config = dict(
    norm='rmsnorm',
    norm_place='pre',
    init_std_o=0.0,
)
MLP neurons of a small language model. Each row is named by its layer, matrix (down: output weights) and neuron, and shows model dimensions 149-244. Each number is 500 + 25 x the weight over its row's rms, rounded and kept within 0 to 999. Numbers have three digits each. A neuron's up and down rows have the sign that makes its largest values positive.
A block is one neuron, or neurons of one layer that tend to fire together. After each block is what it responds to, as a language model described it from the Wikipedia text at the highest values.

L2.down378:501468492542534476521470511476543524484483506515512498484492512490460504473520458507510486501542514531490511512553475480523517498539475518441505491522560507526490504495464485479456525511510455510509472495519499482496512497515532524529441513468501524462519503491502498491502536486486527520
L2.down549:478522504497524551539515514500498493523494480464471533491525502514447465460503528483466507499480544465455519514478529525485521508526489483416519499498527533471521490492548504499465515489501463489522497499514510466508479526520481516511505493437482517525544485467531516497494516482476498499
L2.down620:513484508494541512463501486510485517534516507504471486496470499555457456509466504532483525454451483521435468475518510495532505521528505533464494514439475485534479501510490512480513491477462481519532464526469476501505480511511506504502524539498467528463501460539498488515507548500482520503
L2.down627:501517483490505514505538527512492550495513495516512482482522493479501473480524481519483481514501542508467502489480468460501509490552511518473524518484478525501468507525512506482504522540507508485529508478448538527501515505484454508509470483499443500457505520529484523471498505489520484517
L2.down688:486589508489495494498497475499539491475519534493432503481541494500456519514497486456484505439492467445510545505528496420480528490528509485470488506519522535483481479489497488507516496513487478491554481487543528487513513518526459499521533523513483431516511528499514499515513498470503511454
L2.down689:489461522482535500485523505497483495501497549489529451522498512514473507490532532479494501497514476467495478469528490527507538515474515505477534505521493489490500497507554510479529508478507459441479519500496502494504475512490464465520511491460512507477515498503460460531515524497487512509
L2.down1055:485524514491491530488497483561509500475504505465501539497503489518495524498509529519520475508522484502473505488477489542482526482513475519520534516463509503546456493510485527480529500498475450494506498504422531534514508519470516522499513482505485542520478487512486532529528512500516481492
L2.down1143:451481523442526489470547489500505522487511563548481474467499431517502494510534497477467508506544513515490531522485529480481511502505506458519515517451529479516494486519458461537496524484500454535530491519503533485512527500512490495514492451509536479506530460508533512475506513494485492530
Responds to: Capital-letter word openings. Single capital-letter first pieces of split words, mostly names, at a line start or after a bracket, quote or list marker: B(ob), K(olkata), G(errit), H(ua).

L6.down39:498518528538481476507447487520482537494487436458506499485467457464489500482520495540541539529501470517488497526491506460512474545509478519487504495456480506502458491493548494495521520497506534493511480502493508526499544487487490467509498488490509494440513558499470491474490533520461525531
Responds to: Approximators and short prepositions. Fires on approximating quantifiers before numbers (almost, nearly, over, about) and on short prepositions like on, over, especially on before dates; a weaker group covers given names in name lists.

L5.down430:480478512498494517481535501484504482524486489464468495477518511486488571477513510466531502481521507523506482518458513509439478493479522480503491479468519490472497490476490488488485518505501515471489491478467490463530471471552526477510499498519520439491484514526500549516488516491509514478
L5.down517:474499518475502510467494427515496465471494481502475487489484460476531489504513512516486534486497564511499469533470483493446505501444490512513552488508506481493520494484494486487479472515470474506485475477483499461475488502525493526468498498510510504512509497429533499486510523494520542512
L5.down729:500504476494495543527510499499504483498496534509518464541484495487532478487473498503510510455506466475521502496485515501512480513510471492481472504501497489513540538433547534514543526557495469513504506468500513475524511510474486520511554507476474545493490471489494497452519538531466520472
L5.down813:494506507504485474492538529517509492518475472499548486467492474442482534494455445505480516494508558525509513578485500488480464481511485505527515472516492477467494479506469496522460462543521486516511524527495511476543506501523477500476481496456528506506513520466508491529493544457489535529
L5.down845:465514517519482510486495506517517491501487511524462527497508476543513498498487488490486493460499486532476527513524478502550461519500502513481520477472473483460503533496502480494489486516496463535514505511494482487502483475507498521519491491492510510433526493455528529514505494468465512506
L5.down1077:483491474511515498554506519522471466501468469559469549491504526508476460484438467486470499512478518496484512477501519496475473516431488438524473478498501447496530533489480503469502494488487465457459478513511505502501493531525534457518508492484480504519455497528487479528528502520468501517
L5.down1152:502491480502458438447504561501520484481454503512521505536507523482519530517485480483474531470462490512513502495525469526438505521493497494455551546467488514475451505471543514516514519491481445499522541500515479481525485494470482489503495471538511536504473502474530476495517478507491504506
L5.down1190:447531495446492536453525478528465485509500486549437490452540461489507466503492501519494499486458454507475504532513499462467471483503508502494529509539522504516525511481518473497491490543515464490506528531537519524485522515506467469507523521473515478547501532513516508531475486477471527507
Responds to: Word-start L fragments. Fires on a capital L opening a name or word, like Lonely, London, Lansing, LOGCAP, and weaker on mid-word fragments like c, el, of.

L5.down180:500529456441523505501479512527538502499465535511516503494501468487515489508496489498532514490491488505516510492435504515527482481522503493529527494476467497484498514524467505497487526448500439477499499487519534468507517521489510468493544521527462471461446465499477500515497547536444547518
L5.down230:472505513499476480497497519546470474498528488512521532511528508498504496489497502498480503487453523496503508503455514493527480465490476479533560478511498516488499545488446538478490563503519480474502498512499505483466524467502508510485497491495475502517507434488489497443515478499517516507
L5.down367:527503489506493505502486466562463511519454510508542507473506513478511481484522476491451470480485482523483525530497489521443507501497489532506515499517476468472481515563537498447499515508489495454528509471491526510489533512504497492482428481527501484489491529467517481499514450492493520516
L5.down876:477487435478498481530441492486494531542472473499512525507505515507507500491520466474521480503544501505520470539460526532513509511493465474481459539502464493499495506488496460524492491506512494502475520482550511520535504481488510493494511491517453488529541461514467540541470476501516507467
L5.down893:474499474521461532507505498487492500539531478522525484509505534505526487481524434486496512562502517540487488498447514510524532479533487490488506549495482466489466508513501508493530515468503521497505521481476509485498508503522496524475474493466507494474474490499508464501516456506527484469
L5.down979:551530495498546472520507521521497482509548519506507518508482505498510470515492507506512461475556493515519482506466499528497548479481505491490511492500481500521504510475515475533508439432432468509515446508480514502505504495477535494514500527502459517485466483454517495543478464477534505504
L5.down1191:479447468474507500530473486468483529461459499496491481469476509513502517506498506468523474553472488478506526445481501453534481488514490497516516501480465509499476470513504523507489491464521513531550482488471498511510453495495528519465472498501513482503537483485503522508473465538488498525
L5.down1215:467480468470517512458493527495494499512492476523480484487515541473515444536507518508492475491521484511522541518562451515479505485539460459529521485469504461554494508463497476491522487500498483464470477480467485517511478521491518487529501474513500518468492485485493468452494446472467488495
Responds to: Approximation and range modifiers. Words that come right before a number or a span to limit or approximate it, such as about, approximately, around, almost, since, only, until.

L2.down503:487531527494527509504529484503472467518464447553518530473510513459480492525495496508509489494520486485530447506542548486529525498463527496500511485494474521459534508479503457462452495524489486505503473525498535463526456525477547509519462508469532512496525508501467480563483517541491470494
L2.down581:508542526489481505465507520486514544485482470517456477521479513521462468473510451502531506471505516455537490514497468486540512493491561488552520478560477461492470528514463536509485460488461472514540471551501480475472497469456500514532466527529495470482496463494523490531514508541452470480
L2.down604:530491487525517439483480494533477506503485475490470485532463530511509507509475497483467515520493497492528492476518463507498531522469500487433527498486505469457453496496497479494498498480498466495524508467495489544474482486467484474485488500486492491527470509489512482487493491510495492510
L2.down612:515487519497499490507508482535533500476481485474481482576473521504427444480474415502502502497485470496528465480486506520461529486510517482525497488539499474493522498492556510537481502486504524491543467531507506495509513529513474555527515502485524503501486476544516481512500517545466514494
L2.down858:504516480510525498498466472515461428486494498513516505496470531444486512457507542526512489538475501437469497501484514527518517485525499532490508525483479511470494523521505504460475513470511460529514555494499541492498496527500462511440477494488487487491514514509473469559452522521550520487
L2.down936:505500532491510512491496523504504482488494461551462541512494449527515488493485478524472484489488489521504483491475503499492525532506458475510436489508514493500475501491473480510511485518477487474534517504454506455507515553488534509486538539423518468568542547542518541506519452477488515545
L2.down1058:515472495466497539492508492514505487484467475512507539444503530461502485518497497518490452519499502485508499463486473482483454467495489530496528532538515513510533499474527460496516472457498485480557500513508512509545517459472504536539513538518505542498462485517506494507507510530488523485
L2.down1187:502507489540486499461455475500480481498455506456504523504481536504521528502530468494508455485502480513528512502497521500460536501498513496479511432500477511488483514562483516493536512518472479490514505507539485522507497512477480496517486542489495465533507499498514513518557526514531488452
Responds to: Relational prepositions. Prepositions opening a relation or range, strongest on "between" (between 500 and, between two teams), also "on", "over", "from", "of".